From a checkpoint of a small transformer trained on Wikipedia.
Size: MLP 1024 tanh GELU, vocabulary 1024.
Training: a variant of Muon for these matrices, 9150 steps.
MLP neurons of a small language model. Each row is named by its layer, matrix (down: output weights) and neuron, and shows model dimensions 32-127. Each number is 500 + 25 x the weight over its row's rms, rounded and kept within 0 to 999. Numbers have three digits each.
After each neuron's rows, "fires before" lists the tokens most often just after its 100 highest values on Wikipedia text that the model never trained on.

L3.down548:527447538483534493509477510488479496509500484530548494562517467492474471484491492505499514509511519493463461503503492419470468463471529470519505502483453490553488514525484470498495458498503492509475464522493502505498509578465522504508507502553546517524508498517532521558483493477495447456
fires before: "\n", "\n\n", " "

L4.down791:483499454442521481485530522490508531524556541523491515460535515483453536522478534543503496543471540508522482501482522496503515492492461511491476447529499501498502478492467526528513516504490543494501449509510510514523535458527505492518490475530510529527492487524508529478563498451517473497
fires before: "il", "er", "ed", "ik", "ual", "ated"

L3.down376:453518511489482463509552505494446542450495505499477510505559519494541504508504499515461508487489500531508486522515500520488475492495502497540450507515488497552518496489536491492473496500480552483503509538512477503469512539492495467479479522533451536511468495554498523521486496525526479486
fires before: " ", ","

L2.down32:467453504506452510485467461521516538514494530503489538484503479515486475496453460448491506498507550529566481504549498494491547481497464541520495496510499509489491514506461501497501518483503520535496537536476511505513557465477517497469509470435535506505458511511457531503490507520504528513
fires before: "per", "b", "pp", "wn", "cc"

L4.down656:544543486521482474458525486539527510541501523552497498571490469504528484499513513486503466508461459513495504469518492450516504531514529489502489500505538504506488505481488498502464443510493521488514441501528498475494518510479536473496507469526505506499471473531510542490472500510469490427
fires before: " |", "\n", "–", ".", " ="

L4.down64:511473536497515495506509479461526486486496487490487479476485484494496485512521507492493508489521516484458512508481543474465538530530486483463423484485519458483516479479524578533506527511562536493525465529486453434509527545496493571494507474493546553495489525537482478480511466516492514491
fires before: "les", "ian", "ther", "a", "l", "le"

L3.down216:500515500489526487504469541492504525496523530503505501539476496520471523490513525479473506496484508474487497521536496465524506521459517457470499464501489489497465472508486479499515462492508471503461503487553489503487466485506537535509510505479521488534511480518496524539443504489498466525
fires before: "1", "2", " "

L2.down839:483512519494544482476465523518496492535512519508492505510445471495483507524508505451479500504516515480485459492550507529519528446454519510486513502487502472489500510486480498534498514485529543520506512460483455488479487495477517474504556504527467465483521540436516504511507502499506518484
fires before: "-", "1", " "

L4.down82:519507499527485505529465509479549529491470531495497458521519513502447473472527486513527490475530487500483506466518520523527480489530463547527478527493527492486464467476494524522539527455502502482492484503565511472478467511534496510513481520499460481489492494523489454512516510490560471509
fires before: "ed", "or", "am", "per", "g", "en"

L3.down114:513449512492511475484507518545507500534477517498503503479506496518517473486503515510491481492471528470485503498461490530455511528498499510544518435438541497473516490475501540516501526491524502542546492522500449496532491519501501531527464417524479532490460514548489470539500489525491511534
fires before: "\n", "\n\n", "=", "T", "=="

L6.down734:476488527478520504487500508486477529503446527531456509528571493471482557472475512474493501521485478521456467487541468499558500461490507475504470524514499476484537471473459482485498514450477489504488530550531518516473496505508464466512510462470458492495506500517505505503527482539479462492
fires before: "1", "0", "ed", "6", "3", "2"

L2.down1020:536521558500458486476507531521480482468485488484472516496490512522503484486540479496515483475488513501493504479571514515540545473541515522490475509496517512490494482481475507517479508516534518536521506459523492486506542486475492466513570484471494530509536525432541502503519491472513479506
fires before: "-"

L6.down857:441480463492507511500514512521473530489504500524470470555552522544511495442514504500481506500520464481515490516543498496477497501513546501485515541485524505497576498545488485484501505463498514507470503497520492501506494504454513532502485555528520441499483572462490475502475473505528464497
fires before: " ", ")", " in"

L2.down5:459490511489481525512490499459525476463499515456497476441498488529515526496505524473491493551540497527493535488471497545487457534540468478458500514494501480515493481510492502476468511480474520525458508495522484498525472507454503464492460477478485481478460500488487523542519509532517465470
fires before: "arly", "ver", "qu", "le", "ach", "p"

L6.down936:466517477467517498490530477489481547524514486484481531460495512491510524514533521492498503504504457537508509516513502472484513512464487500476509538464511515489521483507525498497518496504457478483487461521477479520501519481522552562517464518499475492508495505508506466521558538524469449484
fires before: "1", "2", "ial", "ip", "i"

L2.down714:473544491500498517464469493503517513496543557495542472499496520495479536494497515501528464468489489482495509483554509511522531504480497483509529502489480448518480501454524468513451491507481501536493502480496504517503544517480503476492496500460540499491494547498517528486509479508493505522
fires before: " ", "|", "\n"

L3.down635:511493446517464468510393499480484471504511505486493529500500505503515513488474455453495497469520480453503498519477505542521510534498515476537496504530511496513546562503545543514459477522501497482500508494529484448516472534516490535474493516521530507501486511509464504508470507489534539493
fires before: "al", "t", "es", "l", "ween", " the"

L2.down51:505551502545522474485487459510574501520533510496494559499506481517486473512485475497491514518498543488496502458491479519488514457532518473510526447511551503468482527507486547547469466478545531515502468519508515477477489520524526490547510472491491501474467493518483529564500490467514489506
fires before: "=", "ic", "|", "The", "===", "ice"

L2.down607:504489470477491494536495543491485527532477494467504522467487517540478519432469469517470498527499504527502481476481449497488458460463502503454469492487515465515448503551519481463480523481489479493490508486531472484474528506468465512522512482490480482542462491491456446472521502458518508500
fires before: " ", "\n", "\n\n"

L4.down84:480499456486505488549569527483502516497503541519498533503524467462541509473487495563514496507530473484541470469489507486542483477501510482449491517472473520503517498519499508525461497498528516514491471461505481540542495524485508477470473504510504498515502435507488484508483510466488507497
fires before: " ", "es", " the", " f"

L2.down234:483506504497504478532454523547494505451508524466506455500483475513492475507511498489519477480546535511566524502506526501481495552527494466519458497475513477478499479507518465537497475531460521482493485437486486477537500482453504492511533488515491514517560507562471519491530497491488499529
fires before: "-", "\n\n", "|"

L2.down939:496479485482508485451465534516495510507492515551470492518500544512502462504531449495512457477510531513447489488556491514542493475517535538469496522492502511534494480522495493524482499483503504511477472461542474497538505466463557494489495492491508516511514484440522531481478500490523502520
fires before: "-", "iversity", "\"", "t"

L4.down408:497513508502512553475477498507512493458508498481505539477490515507511480494524509541496533435491554493476539505519467471499488550514472490507475493534554508494489519525527481477546480500525519558506481505482513509543472487502499506539489549504520529524493518496510536477511495493486487466
fires before: "0", "6", "2", "5", "4", "1"

L2.down934:515484515508461486471503547505529549511464476524505500531519506534472487450455494480498478522489528509475518489459466514516517528526494462571469504498494513500527540529519456463539509531524464516523492463500506516473502487529506490495441527456476478510503506467523444503513491538464494486
fires before: "m", "ill", "ey", "ing", "id", "ind"

L2.down475:474483549518491494465462518507452476514478517470452497549519475505483522556497482484501445476525481482485551447448481539505487570539501529501507479457502476457518463511485506461493520508516478509502506542491515475539480479531515466485500524504538506497499525492489495541503517466487524536
fires before: "\n", "\n\n", "C", "In", "B"

L2.down238:487445507490491480569509495529518492419464486491510471485501552514534527512477486551481520488482503500498492536456499480512468472513500520527523457467456457487536490541562497506517518468492495466496521496474494474497540514510491483482491508488511506487491488519485517479490510532483543478
fires before: "\n\n", " a", " an", " the"

L6.down243:541481540507496512489547473501528575475466504553481519516463465478523432523518506552485524506520515475504502485492502535484438524506460519481487524509504518528477502496480523501458516556492485488507465507478522497490494489528526498497525530524491521532488515520535474508451471450503459494
fires before: "s", " the", "t", "es"

L2.down554:527521505561535495521531485443521511498481469518506515503483501489521482495489478512535427489509483538499554454523499519562510510475460501505543463529494521501503446500521486464484479510459530486496503510481491495518492500526493480471530507455518480473508550501504494514506456522500499487
fires before: "f", "al", "ath", "g", "vel", "b"

L6.down703:509515477507497500509518481506528507549465502513468463508513527495507522479546537533503520487496462500441497477501505481495479500507480499470486508537494501495497511519521452473478523482515524501485487477470560527514522498517540533524502516508438498471527465527515482471459528536453463465
fires before: "1", "4", "em", "2", "0", "5"

L6.down13:481478481489521519481497515496525526481490477469481482497502471488512521538539490459474509510506481494486510558499499491471495514521457496490519512521546510490516483489498475550471511460521529514488523537474553512536526494489468467552506498511509480528465555474512510495515502522482545533
fires before: "les", "le", "6", "8", "0", "9"

L3.down22:512508497487520476528467512505484536503507481469508556539499536493491484458512510469466512485517531515493491536532506505539494495478475494538476550509512468424513456510504531536499522536478487440511572485481495517489472545521520490460490478527481522490522563528493480509479464493494442495
fires before: " ", ",", "ing"

L4.down600:501498494507567470466402514511518500504498492518520529519517487467494513470520536497512488476480482484533537514498523509453551482489539478474525497539444482519446505521490510446493524507499466499476506498518491490515474529532479559502494522497500561501488492521542481501477473511496509516
fires before: " ", "00", "1", "l", "01", "02"

L4.down902:492510519449458551522490449524491480518478493430531477477431488499540510477507536503511504477511487524521494482521513490445474563501468463523510525509478489487492505499529497498534494499486477469461505460465537525558522491515513523485514493477496474520510491473501478501497521478498542457
fires before: "ision", "id", "er", "c", "erv"

L4.down812:501470474467456475481487531511475518515500521482496503486555511475503528500518499486490498463540472499449490520483515492532474504466504457490532507495435502471463475502474554448509474502496498516499497475503501489523481469496514475478521466485525527543516493453512501528452508453495466553
fires before: " ", "id", "is", ","

L3.down963:472502480486489516508496569491493541523453504544468504549506477475533507485504481505522489531464496464489529476562475514502437490475477515504514513502478521526481453490518492467481481512510521515456481500500516489483513497464525505508530516458490504476558513485541519498485490488487483475
fires before: "1", "2", "15", "17", "5", "18"

L2.down894:502505500522506478495532503507515489523486490533521481532529518517503482455481540480510508521514512489464493497480481520533528581491479518534493535507482535514487487500516507453485475470478477486485506467523502496506479515485476444477491517473526523485528444482465505506530499483532467525
fires before: "ten", "ish", "er", "ics", "ing", "i"

L3.down692:439478473500460493514505498497519534544502461546520491475435455490494524495511509493498496528532503495527527463463528512458497504481502477480518515518508522485523512518497472501496511472506521499515475527535507491546488466529468440480504512465480497517485482513487501533523520532444517518
fires before: "s", ","

L3.down405:472568529510457531516500506521473510521478501489485513470461484491498523473519484536510510523492507510452504500532467491502504456522512479480508506488544446504494496489527507450554507510488486531502509540500557524492492521438518508500457497511491513533512490506543537474502483505459485485
fires before: "7", "9", "6", "8"

L2.down230:494502515532516455505522488510520527500479461518540502512576531491522490490476502480502504517535543501542495497530460506489497493516495491492463470537513480456520510480530492513471502512490496511503515544495497475488522473526498506492550469520451503504518525514496491513507508485552512495
fires before: "The", "A", "S", "G", "D", "P"

L3.down425:474479483511459488467489504509504520506518487522497477479519491538492478465489512510551493547488539515486473489500524476514488496507485520512462500503454459535476507507454477486472537506465534523474476532459551494527511549472518489487482466470523477551473530519464525554478498520484510471
fires before: "b", "pen", "cc", "per", "wn"

L2.down736:490466511509508488504444475522496497498512510506439459459504531529507479475514477493511500499491496522509523473505525535522528558498510534516481474478460482538518492502490461487522531468533512489478510486520447481497512518452539496513497484516491535534534488480509529499492523504495503558
fires before: "\n\n", "-", " and"

L6.down441:502480494494549480507461538517508531512474497531483547484532519459527493490510463503484461522499482510528503526519467528497533479463476489523479488522481535505538503528460511477505482488507502495451482475468457500519547538495466511469476509481542506503518518507473502466466513484510488475
fires before: " ", "em", " c", "01"

L2.down874:483515466493471496519487533539510532526515510474464453490468491470553497487509472457500493433498523512499501517545524525534518519492498529507455524466495466511511480527474487508482477486496505466519503470495500523482498522495484487498474467496500481495534518522521504502502514526531498510
fires before: "\n\n", "|", "-"

L6.down743:509470490519505455495526500504477500521493503528519499524531444467534428490498497456532487551490490469506506511513486478537489453554500466534488497512473511503523472512484437506495498538493515528429520489495437492482531487456527524508515499520536491494499509480467470492440504530507502487
fires before: ",", ".", " |", " and", "\n\n", "\n"

L4.down416:478527495511432471524529508496505482519461485506522475467508483504512529536542481524504499471479530493523519483483515521485493511504529503528526492543483470474490497532485498520522487479480523484493521513458514507511462521506518482521497532483563509494471508453499478529474478495523510498
fires before: "c", "l", "ter", "id", "les"

L3.down23:528490537504547479475535452526476520491435504521491486495495519477477522529499491510507491484523501495476501542436486487455491508488518460484531548501538516554494514506516498483445522538495465520472512504544478476523494472503522481539504514524473495543546507476514509529489540485507513485
fires before: " a", " the", "W", "N", " w"

L3.down541:496507463512512518470520454477482543521518529472533506506476469473477491496540511493499472528519534476473502475498471475496506528503476498491508532484502477523504533450508450484531493495510492457502505503538505516526491553468485507519504494459452456424528535488470464486516485520525490465
fires before: "ial", "ut", "s", "al", "ive", " of"

L2.down577:479527510472488460470528542516508471505504481486506488511487498507482515544507473515452474497509523492468467505571505519502518471486526496488516501458485430501500495474468494512492541487527513495503494527489485486466545517506515470535546503515482468508513535439518471499501478478492526516
fires before: "-", "The"

L4.down196:538522515531491534466525492482449499471507437463551530483527521518509497527472520484517546528509510492423525509491447509520515534481512508514476521476524496486475506519496547527491516485498503505510509497524486473513452485528505479542492489457534493486477506504508526509510511478494501509
fires before: "er", "ab", "ing", "ed", "ru", "im"

L4.down606:513509508493513445526486472480515510509493507465487517543487445487488502503476492495478509487518506516505493470460475549532546545438471523533433471503517486466460489475513493505493473522487506510501535488486511525500478522475489471462555484485501546522473492498511526498539496513519496506
fires before: "t", "ition", "r", "b", "ap"

L2.down151:473476499497524483468528505497515487470513469504546464493510514498509464489463502503514525472524461562468552542470503472538484494503538526520468495458480469504503533496499523531533475478497507474447521516528452438509500516501477443500503550516501476480509582547509499499535522533500527458
fires before: "\n\n", "\n", "a", "e", " a"

L6.down989:509498510528485529506482537541520450515506510509490509483489508518501509518505513518497479503531495502514543529519522544486514523510493539481501530470511469487518520441522490468488528477524519523501501555476524566488498471506442544497515538494496487507502456516518472461473481496519539497
fires before: "4", "3", "0", "5", "2", "6"

L2.down45:481468492522481513465529494445489480505472539509510509442467508460498522469471521471483451576509511501527537495490479530532501499496484499531469506481537532491488542509501498487484472479489524498505511446499514509484466526504502490462493504557501501500522527499453484500499554511535522519
fires before: "le", "ver", "arly", "ar", "qu", "as"

L4.down803:480463472478520531494451502487454513467491532495508469527522529506490479480483504512486476431512514518488506500500497497506511528525506459500511514505535539496550494485493451509529506514469507468509469474530475499451519522536506498488481513503446507491533537473492549516521490500489486482
fires before: " ", " of"

L2.down813:492536468506534427503477493503498534476532484474514504467524500506502491506577457496501468489496501534503510501491482469499531467532501532522520505479513476495492532512519495515489467502483495536511492518518478515500504525485468482491499456519460521470504497465492506537472520512496476505
fires before: "ub", "a", "ass", " ", "us"

L4.down865:502496510488542487487468530534439493504495520509487527517475464485492519514511556512445489480496488428543506504437537474491566527487453494500515493458507507472505515493544470502518546501548497538493480493505489511470484559467487518555493503560498554497481487539515519523520505498439522519
fires before: "=", "===", "==", "|", "C", "P"

L2.down791:511484500503548564489541453499487522547464540530496535501504520491516466509475505518522485478537550494484523520468499485449486533433457468531495475502497495555482515521499533482479529534494498504542495521508543507505540470458512489505481514566520511479516488460494504502449513485478491517
fires before: "ed", "e", "es", "y", "ing"

L2.down159:520514457501489466508513582503502509524488532482484539491478502516502519523494497528452513525491523453504528505458496491495500518444510480499514516513526509487496517490479506512524536510529535523511488495524486491547491528492469501535481462498548485502490511475463450513496486473499516448
fires before: "=", " ", "C", "T", "P", "D"

L2.down1021:517429505514487510490505477507516507484458529542482450446518506508421480497523553442495482530470497501448516533523535472498486534481533491508495485503494486505498522478519516549468479482498523448537522541497489499476486534514492481503508495526497515531507511479483500485463469486490491477
fires before: "ied", "fer", "y", "orn", "f"

L3.down924:515526474492474481488560521499464509534488510488474493476492527502487477541458446526506484455531499510461514523473478489481536511464479533467516501474484488517472473526566488456477538507495519507515411527516493511518474491502503537527464515520527512499486493492528496521518512521527496501
fires before: "e", "ed", "ing", "iet", "ers"

L4.down904:514518517492518474479483463477480489498497473487545555511510468486480526470507506494525516538521488528529481493504502544505453469467475476493565511478514481496512500493527522468452538488535529495472480455471495495489509485509475479527506473509523493506511530479503490537475488511540492474
fires before: " ", "l", "m", "ll", " |"

L2.down292:511466528494500502493494515506525513499492480522509486537573465469499465477504474482488483533503487467470483453459515502476479513524465503540506457543489549510492509534512484506489488511545476516462452485466482477527486477471474498500486475527486526476528499486532548529480506471514491489
fires before: " ", "\n\n", "\n", " The", " R"

L4.down214:500476503532536498498517506519472537508493495485506503535474520490515467492541466447538455512490548501499474467492485524492519500510494513537513492526505502563472478495470497505472468493507426481496507459500538470509513536479491502482486456509502515497518492528468516517460477514466482507
fires before: " ", ")", " (", " |", "us"

L2.down768:445439513529525465453445493528533499496504476499488482549517542474518532518498523521518483488513522489425460500522515458524480518457536542524479504497509493502520486460492488504506537493514480537475490493506453470496525508496506479498522501518489505496525525447504539498524499510500506503
fires before: "\n\n", "-", "W", "3", "5", "N"

L4.down569:484520477492489517502515490473513464462467521509466514497529508478516477495477526512541506459498490508503491520505451494495508478505489468494535497525446493498516540499493490517491490477454512479558499511510480463476519541465522452507525534557485584531507514465519473517490475507501487569
fires before: "t", "ed", "is", "ts", "ing"

L6.down660:488521523477529535492493474486473478475515487487554424504519527480533503498511475541490464507442498548490516489480479525490511520523523495499469459462488480506525481510542517498506508531495536505558494474507492483490507481487519485457516528477522502496557487474529530497471488511532491471
fires before: " the", " to", ",", " his", " that", " "

L2.down886:529475485484508505462488520505490497519462476481477508523494490496518521497530431515539518499517462510503470547538462464522487499540565525498466518545529469503487495496535512473476497481526488511538520512533503482524471485509512513488505527480527469496506522467539515481472522511515463534
fires before: "s", "f", "t", ","

L2.down931:445517496526474507511499452530461500491465518519495525492481524499549545511530462503517545515470489482485448500479494491510506547470514477534501525483504487519542537481481518443496511487473498478518521452508509497540543466521495470518481488494525504490509486464457461495493526489550495518
fires before: "id", "ision", "ed", "ing", "es", "il"

L2.down812:461470482530539535483503519524482499493487515472463527497469492504498502507540482492464499489522501523493491451524478502486529493515492544562512503522427497527476495488482547476499485461501497493525513458488495510519461491480488492493521526490507505552531526524576530496512518493500509483
fires before: "id", "ing", "y", "ier", "is", "el"

L2.down865:495520475485487517492530521457461504508481545496490454479479484476547514506475468554511507449487486499505545490543487515521537475512515483502479503536543509509553469457544495484498516514493478520546535506511489519530488504538495478505461519510541487511505491503495493502498531491509489490
fires before: "e", "ed", "ing", "s", ","

L3.down514:564494504530507513514529510514478520466498497563500513483506456529534499498514530475521525552489496495465463496516499507509520497530512478483459509487501501477516436522489507532493514486514554500495519472517507522494501491457461505509475498480528458443500530542506451542505498497502451446
fires before: "s", "m", "ll", "re"

L2.down815:516500472508469500506467492510489507555488534499447510502485458512521476482495551515492491515467463485522492535486501447503554523523456510489498502507446490493500505487501506506462548504511465489538514533457513472479449472469512515510486489467531530524477472436523525481469452505475503497
fires before: " the", "l", " M", " ", "t", "m"

L2.down788:517476506461496489543438501513520482523501460521521498539502477479498547495481496476515470472492521475555525502506499487477502518487485465476475547483537501515539534474504506535490506487490502508518488450544509482481502532481508482495524478509470502516517507484497524536535516467491502530
fires before: "-", "|", " ", "2"

L6.down932:508493505489510512473487487504508484514490472496505498465496497457520502500496512478493528518474527534467486473499508540480499491533534451475526493502468488462502489500502523483513504453514502507445504525483451582501501510494519520498493532550502486507484530506515523499517523513483517503
fires before: "99", "98", "02", "97", "01", "-"

L6.down939:491517520544515491481464511473506512478499496481444526553508534480472484537461476549497533533463520534468539504495461488468420508501512468494503577520506485487490499510490424502512474506493496503503500504452518488484504452524491489520516495469502491478518524526458538504506531506505505494
fires before: "ed", "1", "x", "2", "ec", "ak"

L3.down836:501477484483511478457496542492494474521505524508472468497471514487515503546464480477546486479515503475512523573490514523448519515492495478482494500543508521512541525477476464479505510490518490525480518482515503471483482474478488498505494488504522487464489547466484503527511543479562527507
fires before: "\n", "\n\n", "==", "C", "p"

L2.down898:491453478498461471485506519497527493530500498513452496467501490531524485518552516484472533500521468496502471489516518458516535485566494533520487474541474482542519494466523520483484521491570520539477504549508468465510510554501507530497496433530536500502472478516487492511482479490509463523
fires before: "\n\n", " The", " He", " It", " A", " In"

L6.down458:464504534540505496514547529507498507475517484510491475514540517494484527489456494496510530533525558539474517509499475495452532505497477510498511536498505506482470426496452524480499510476538463501492498491471507486486542511483476505481518461472503496471529535499481514484483463504464487489
fires before: "1", "2", "0", "n", "16"

L3.down135:490486486524493495548499510492510494532527482483509465469503504457467480487528502463486494521470466477522505546534475497469482512510488483519468472468495539474479473484487502475489518455545530505476498494505510489533494485521488459493497475485495545495511514469485510492495516498488486472
fires before: "n", "op", "y", "s", "t", "ied"

L2.down713:483507524490507454450511507472503496514514481492508527564514494500455516533525522493493473500513528500464526465476514522456518528474515485527485469470479499450491525526500466531460470475539491485523485559482464470517519482513511500514520478512502520491518484541489528534485488472473539488
fires before: "\n", "\n\n", "H", "A", "S"

L2.down34:475518452492464509537450464522491536520474441476533475475481513500439484558535520455534507501510493505519512510490500526489506483462475490497502486510495442540457500482526489494515475553456452437478466513508544487469535508503472540469483500500501506494488536499493491477510478549511485499
fires before: "ut", "u", "ers", "ar", "les", "ial"

L2.down343:490498501484520456481453514511497484495509476500484474517501524535464452491527498446556507460518505531562518478457474503526464519500484535500504476488507511508470456505544473517527500506521489454514493455480493506504508515475485522541497465501483525490543506564462534512504522533475468510
fires before: " |", "|", " ", "-", "\n"

L6.down605:502474469506508468518537487493493524562504502535516493499474469502545450541446517491518529514491475442485511502503521496520493521514495504532507500519490536504528491490503456473522508473493530455499475503529487494442516530465477513493514501510473500509525495467495502521497483491495477493
fires before: " |", ",", "es", ".", "\n\n", " and"

L3.down333:553511487496514511482492483507481522542436446490499505503481481478523517507533469516502503530447475450479470546445472494552499499529545504515509471470511528504477493469505527497511492520497522510506478500500522493504550490530474468508496502488505527482515511484518479509522535480527486463
fires before: "s", "ll", "A"

L2.down455:495487486498480460459482490499526470528490493433548600476498505485495533464479516500478529515517533470487521465501464491511546486481515491494463500529560488500503496507469497472479496500497482478493504509521512482531477550520485497525539497493492476494491505481493493537543500484498519486
fires before: "=", "A", "S", "T", "G", "The"

L2.down410:447492512515496450545495537545563503555532485528485498457523504490480478496490510480498503492556514484531533478479517502466481495517518501520477491470547478530534515508504485497488520489523511519470497478512489461531495491467477493514443496493499496490552522529505523517559491531515482513
fires before: "\n\n", "ack", "ed", "end", "em", "ory"

L4.down627:512515504489489499536520526518492517494498497483491534455540472525506505474518462469523510490487551497475481418491495488482458543501504507463482520510477493506489479542514524475505506483544505525484511485515497480490489512475469482479489537484541453519450493494526457499517447492495501441
fires before: " ", "\n", "0", " |"

L6.down940:488519504492494497480521521465502548501531528500507512466512516476529477504509479461507483462509487506472488442497507503509495464533521524518485528502523505543469496481437540508532507471508538474529492486537487492497495466529463462466519496510503526452459525530511498476502550465509500514
fires before: "am", "er", "ed", "en", "ent", " the"

L6.down576:520509511460529451484501470499505465480536499511482513440525464501475509467508510498473553515508518513504483503467541486495513497521539502468480510521507533519486499482542541522488459507517500455479503502487501512508511505520530490509496492488504459492503510477480536469552464497499476527
fires before: "le", "ther", "l", "il", "g"

L2.down382:531509514458492489459489481471519443462505532496541504519462507516504485489474482521496518529471463475505522520510491549482534456504538474462480482519540554524501507492493507548510504491507530490531536473470557503459486484463476536504477532476503543491509512555475470533480534495442540436
fires before: " ", " C", " P", " E", " B", " D"

L6.down117:465512507459458494533492495533463526496516482502488537468530520461521504501532497521460476468520476454526489501492545490477468523468528526472548498498519523504510542536506536465487520504514541490497539469505503506530557525510509502465502515497515488484516494511514499517482506509488510489
fires before: "ed", " the", " a", "es", "use"

L2.down897:523496511515522519472491493497454463516508522485500520535486481528496505535532485550536483514508481508536558531495554503502514513497485508494476518479484513511482509496455499482500508471499477531507456512450488482500467520502437537520517495550547530510517531540489506499496523468504543499
fires before: " ", "==", "et"

L4.down641:549504516503484481539508509473480501483502476505544521485500494483491465500427472520454534546524504499482467477501503510477487492468526538503511478511493486518511515481467485473538492454513501546508507519491525507450496575450431486526501539489511505521507499496477484472489513515514492470
fires before: "\n", " ", "et"

L2.down845:530526518446525505489497475474488473460502555501531463497571498461487441496505516458496521533550512489468536533492483546431521530460494471477511479494464449453511547510501479524486531548554523457534537510507495478498530497499529463506484510513522477502498487479512507494492501462494494517
fires before: "\n", "\n\n", "==", "S"

L2.down240:518504490502564436516466524534481464555510521512454499516495499508487521544489526491461500460523521475484504500442505483491513514467504496519518477465502495491508507502485504478500480493530511549540490503531480503512466498488478501527487512536517494496490522551503503513521508486470554526
fires before: "\n", "\n\n", "C", "P", "=="

L2.down965:469439484535487488526512502480504535519511469547494498527495512509501466504515484487517532512455506531525533484522474490512493516492471459514510512504473475488465473473506495528491477514533534529511456504502507477494543486485492507565495503458527502498502524497525545528460512492486492476
fires before: "2", " |", "3", "1", "0"

L2.down479:526488523493512443533519539510523494538529477477521531480510500499492510520487529522500512521494511465497517484450500447483516479459503497497518450505520482472503523489501530498464496490532495506526519517532456472519495536549501476536490464476514546503471487550476478489531459483521533474
fires before: "=", "T", "C", "P", "S"